config = dict(
    hidden_size=320,
    hidden_act='gelu',
    norm_eps=1e-05,
    rope_theta=21700.0,
    rope_fraction=0.25,
    qk_norm=False,
    tie_word_embeddings=False,
    init_std_o=0.00325,
    optimizer='ademamix',
    lr_mult_o=0.696,
    lr_mult_up=1.43,
    decay_fraction=0.788,
    batch_tokens=131072,
    train_tokens=553600000,
    max_steps=4224,
)
MLP neurons of a small language model. Each row is named by its layer, matrix (up: input weights) and neuron, and shows model dimensions 112-207. Each number is 500 + 50 x the weight over its row's rms, rounded and kept within 0 to 999. Numbers have three digits each.
After each neuron's rows, "fires in" lists the words (lower case) most often at its 100 highest values on Wikipedia text that the model never trained on.

L2.up363:428436527531480550544526523532564430467420567515436499471411458475620420572458518465524519510499574538445574462461574491498404468483436445453552531533514583595563471580551459535480476577539476469521435598373476441496524423502464530552468516569443459512526538488423521499537468547466573487
fires in: "also", "record"

L3.up505:517491494513414613446518570432554515569490473478494574470633538427474520443510488407507520470407548491521464651444566515534501504504515513446547599515464501496432448508489497573507511544537457483538382538478577465421499518438454496469422516469443423529556517549495604530571486537554507477
fires in: "name", "details", "background", "information", "form", "personal"

L7.up72:479498523512451579523559500520487481441500442421548431569441524473549403619529546466559452425556664537454648501469491410429468514482480519448534541510502478507495567547499543489545502517513453534547489500520537492653447494416448470506461505499493511546416486505517573458546475509535537519
fires in: "of", "place", "possibility", "vinyl", "rescission"

L2.up308:568591530436498486474512560493508425544424502496493529458512462421422496552452408466538600480527578478412504595416506434488648499524455487496561487416570494515479532477534435671601454492519531437622553559476471487535468502554343475493495484570504571513485446450542508556473481527439606510
fires in: "there", "it", "with", "gibson", "carlson", "will"

L6.up315:434458535480540508463545494480551498481571534473497455589411487448480564527468454414541427505563419526461513536500571509420418533520430542464462466567563522481424583540493511453517496594563426461511460570529511584456424466600505562479481490560477506557515500585478550522498599489440478471
fires in: "short", "has", "long", "due"

L3.up429:492457519436509447440424527488527400528408540420441533532479592511427593495491525457548564436541468514536603529447618428565509539535466480467502519500428517464482495456522451509468561503538472530528477542525493451540468414536529548553466594518539521577481388528453507458569525560416510570
fires in: "played", "hisham", "killed", "buried", "her", "do"

L2.up126:480501463440462452446485506492507486505518511477580424520573494499487589398515506531537468537511548465643432405540589473453391480481418522496492562496464487476603529621557539604527580493494479495480563511479483464520491510514544485579485514468512490483457490566545461479402565548505529505
fires in: "before", "being", "sense"

L2.up295:470500521502485539402476594516494506563512480418476512491488436478472463556470518521528511505474540576409518502425593471458492469497471435519552424415482477522524488555470512513436524531561545444541413556357512554527488456551483475451428539497514459429498466322533516499476439514537506403
fires in: "season", "like", "gauge"

L3.up127:486471576515495599378497448467537500592509498503505412590479531527530494487520444516510465448610418519593530473457497533456431496413482526444418542500472554472546561465503636619479457570432565489469506474512523508535423577483458538509485523502448498578488482479565481525536526594501543557
fires in: "music", "track", "band", "english", "concert", "mix"

L2.up440:524503470429405437489467593511481488561493513450438486492539595415539578488514482522494514519493481529501529529415600407488404512572430570457508592486487473500581573470466481469489567468516430579497532534488476470536484486496508446555434493503510467533428560492550452458389588500457591502
fires in: "until", "event", "fire", "soon", "context", "birth"

L5.up442:522517421434500462459562499543574502453411506461491477503475489427514400500459532484526559410582550445461437559477443465547411471492505427515531574607535493486565525499451414476593649495489512527478530542440545441493462561455481499468504486560476516538601493512538424452581542491433501479
fires in: "25", "mississauga", "senanayake", "38"

L3.up332:488524589508393536453408562400444489538415564522490441488498433519473434552543539472515458473454519540475631491466532574362518483555453513473529503543403441595401541481550521500605614561528529499535425537616469457520450539505502552539432477437505493503525466565481542457558498545500550435
fires in: "early", "same", "under", "during", "extended", "on"

L8.up171:551535475476481522413435595466545512461447468503576464506489550420532446510500531481520498520499448450479533494459559511538441468400439456491432494524556572538423549510492530582510525388515506534524481602578489504467545415533482471488499477501449533474385445598425553538461599492535524505
fires in: "but", "though", "although", "much"

L10.up517:590424578499456565528490507446506465475469421408531473522392556459473503593466419531501441474507433516588545559528448557473512459509493538406480493432487489516479486617517463635514469436514439512509468517512497434647502540575480505557485514536490545562487523487487598456488505480551526476
fires in: "of"

L3.up116:446555463576593601557449503504560520492461487535338488522517433555489425451477487495468524480433492455582597464556488493588442475450437453545486500492502540446484398531483481419541544483521537455575388552423506554571524482433457585493516443540476472429573527530466525522441520517546630371
fires in: "railway", "november", "include", "earned", "named"

L2.up26:496497476507424549440541508472535514443526565492544453491485400492490547480450460478545422487577518551463565527506503440467431546579477427491584513550388467509483483482538419464475639489484490501529297559466451558512488460480558531477466534535459415501507462496537502447477456608496496546
fires in: "episodes", "season", "episode", "play", "bbc", "division"

L2.up130:487535635531530616513472516453530508467503417511576442509540510501528446495497502488574549486505460570519453531483621411532545472542520535468510527434443471539420524432446518504493544579479587535372472595465463483552563627512508535485474534456555495558542398421415460454569424433437484518
fires in: "1", "rinne", "singles", "defender", "professional"

L2.up437:509532479588508537410615523572528460544480394493466515519439497524443515535503568468502554393479512527594559547477530505466550454396488543447541535564536485497459605571525489547549531471536532490530439519542562423491522454560461496453487470489429463487477537529515544543560439548387461425
fires in: "station", "show", "k", "yves"

L2.up466:507428505497505537501488519557486498412496546485470535457409467558512511494453454504499453436495422487505495461487581486518489557505409465567536508654575494493554543485575498470678511527541505481532538471524500519512501432465434501381524496535446435555508493466478447449541507508514596602
fires in: "jump", "led", "times", "manager", "shuttle"

L3.up38:498510574498515513448481558452563437567505503468488419512548528478511415539421477474574531513455575522510491473498667498512472478487489491517565530552489539520524554438572472482396519499545550519532480439446538518503458407624534431467514487481446538477440439506478557551504492551444559492
fires in: "aus", "usa", "act", "same", "time", "acted"

L8.up261:501485489426423524498614625583466389494491476534389548355452479542470498562530540491534498452553415562550491496461515508508465442559495458462496526543466522579452460539471510538558554496480500461557428521471527446471489568463524570581503573606512440523461490493433502389515485457448520485
fires in: "him", "his", "she", "with", "he", "her"

L13.up231:475473504532462499611485476484472546553428601472582454574569451541520445611525503457526608482508468551501593541457472475515458550527455528467583489470491483453534574513482458474430530596554503434469510495475394458484547562505546598484521579484518537496478454494596617479520621513506557538
fires in: "history", "career", "awards", "award"

L2.up124:439434520527450512560525430488454466576455425461451471525498497494476533469508537439481512467446492443605555531430579488443472518408444541457437542543513443467554448439555436472514525462493468453480519509528502434588423510623424549515459474480433489521477435490490490458492419445383481508
fires in: "january", "december", "march", "may", "november", "october"

L6.up469:577517486494585416512498557530602479537451510487446515561417565503483475490409479566493495570489544498528410559527491544603530407557486503528464424517544585529449590424522479598509530476456441610603566478556596437439431580446493473555434507513451509609545483518446428540564486435475424478
fires in: "0", "1", "3", "2"

L2.up13:499559419558518608407486529564494522537536543538473605470513557496500539524503459512504560487547383482579550496539504589458442550509490491407455527438436461557544522488509577530531524472488458431530559454523465596471458484518528545461476525505403429486478526506579618489458482622436542417
fires in: "shooting", "death", "fire", "light", "steel", "events"

L3.up267:504534560507475509462583600496456444472470429429442511537546508473462515575505472510541558470591451522513572470477522455507503526550534582485479543499390483505535471526489453542529472548441509461497392473481509483537603475536405482503471520486452472446440419554438517417444435597477554420
fires in: "a", "each", "women", "her", "in", "from"

L2.up210:426493552508523542455416477534465448483546487488584542501534557425534522560425537466574442431453539547491524442527529529496489580531440480469549547473358579580513515456468434491491499534528560411488390416603428569449521534502541515529482489511502506537401440520561536377503432538535514461
fires in: "season", "history", "career", "center"

L6.up186:506528524453457508493594442487476489531508468416493447537420494433591465508494535469500505537562566540537402551492510502529458474545380506552459547495464521478481517504425570522602457560494440341539456450490530478464508504470453519483481545575496337492583505504541444553557529524455560527
fires in: "that", "win", "over", "where", "0", "it"

L10.up481:514530579527457450468497485523438461504461571546501502472515648525435495452487536545565462532557452496464541463444527556589513600461521372576485474499441599566415528525543505427474558483463461513482520490498541475491404513438449387508462568542527526508543480495540501570591594526453550493
fires in: "is", "was", "were"

L8.up617:571522435431523541493575527512519550495461532542569486503467470406447508496518474516482413515618528610446564481510487481468567485458492525491527580508466554506465501461546497484553529437562533439544499524543483493471511511546490530549466482551337502509528508511457594469514553555460516530
fires in: "while", "as", "did", "went", "ekaterinburg"

L2.up276:501471541528607543494549573511513501527486461488503426477532466516511502537483489473509572451506478550534502473437538405397448454502499495506443537456551569468564410551581480485507430547513512459520489434551472488549454555488460570508522551545529473530470534506494623465590442499441485471
fires in: "september", "october", "november", "goal", "victory", "proposal"

L2.up563:528556569584441503462423463494509470463543495536595541481448434537398452567436507532426566464532424477467519473509565478590408473494481474541582625556537536423519442486599466545459437614452477468494534552446568504580467547496496518513422506504427515556514523432453458490564527561477523572
fires in: "team", "change", "approved", "either", "stage", "pld"

L7.up142:523481550389401559427505542514486490501539454548560528453537513419534471467495560506491503480481665555601491566528512473512519407560490519437479475541442541538489543600527559593519530518472525472508486560560423496532596556555382552443530463569496466503534529571511566398507519458513528540
fires in: "and", "however", "although", "while", "to", "though"

L2.up221:472442556449399531363429536528524553438539546499537478431517541480543514540524497456522373544467485474549464486558502433522446452424496475541401510544530542512527554494518504516423566486476599463530511562536486474390494442561484376559445518508500473501501587472517523495526541570481616521
fires in: "being", "club", "year", "company", "lieutenant"

L3.up375:517489604497447527419477577526606425541507501482442493565442444517449532573472501552425490519558394406552433443483615546523510458540542431493501491558443425600445526431472476582572488546486466445481517509504425475447595548537545529555453476533416446576459450459473568489531588513452507505
fires in: "in", "on", "training", "at", "following", "a"

L8.up519:533599489529445520554555543523474500468520473524522534525490520458467414533541559450534484504537553599441455457420571548516513506527437432517454595522471550454434472578527491530498554538448501472487509495493550436473609463518485469567488486607508470541486431475513550580592494484498603463
fires in: "he", "she", "one", "a"

L2.up114:414510556471457539544570531497440466420493419498560520490492400479577550503498471455397603490467441461373484536526582510471542477446450527596508487538527573444524456412610510414465457428469562473488447473463547531566473491510535464546440497530521436592540402470451421444561544523450520430
fires in: "season", "jump", "rus", "center", "jumping", "flows"

L2.up246:542535583496491529435553580496487461526522594490513477462510537502512593551495442432509528447468472549431530519545490454595448546585490504569483524457556554565365458447536451507592611508550484500387430529496501524550463424434581560533544511511501412572525477438483557477509479515492474461
fires in: "began", "started", "after", "came", "begins", "ended"

L2.up558:566473478524597512492576416458529457550420577485422468579584528448517550516460484523512522492478526533518494454454538557537567427515520534512505515417505536618517530546597533515502530498518438554545454367478492433484490452517472520666469550522523459538439566506535548574492489566480418485
fires in: "record", "university", "motorsports", "term", "movie", "functional"

L3.up440:422526522508533468484529515425596492501407513441429587615534522472498502558553467432509524427544560457406541553411642575399529461550489414518552486547445506601522575510570387546504504502574577545561504530435484461532448423524469406446444533530493560472517508508429519565589453495488505513
fires in: "later", "due", "hospital", "problems", "also", "here"

L11.up561:479512429426444567465533542517523472439496509500492529475445538422545458530502478439495441490599528495474455435490548553538523560474437530393442515497414552635472471517483530465522585512561525460496589564515560404497581524585506513557507501580457469508515455492571517589528527470408469422
fires in: "where", "when", "that", "which"

L2.up406:475420480450439456436449514505536478621526535542518458509494453622584542518521501566471438498482398586491454388458480519491411461586509476469417576462512534570500531539565407486521477599499459431503606547532451444523605494443507487485459481474492459512441556563516428493448564423487555458
fires in: "later", "family", "coach", "manager", "stadium"

L10.up463:461564515580459540528564518527476439542483521527460501521512506461575405519530485536490604376621470533491490533460514591522513450552526536507508529537447518497499524426472540592533477516493446454543595532444472512509557549565483425464512580525504489507541484506483490512460481463468509470
fires in: "on", "to", "following", "after", "together"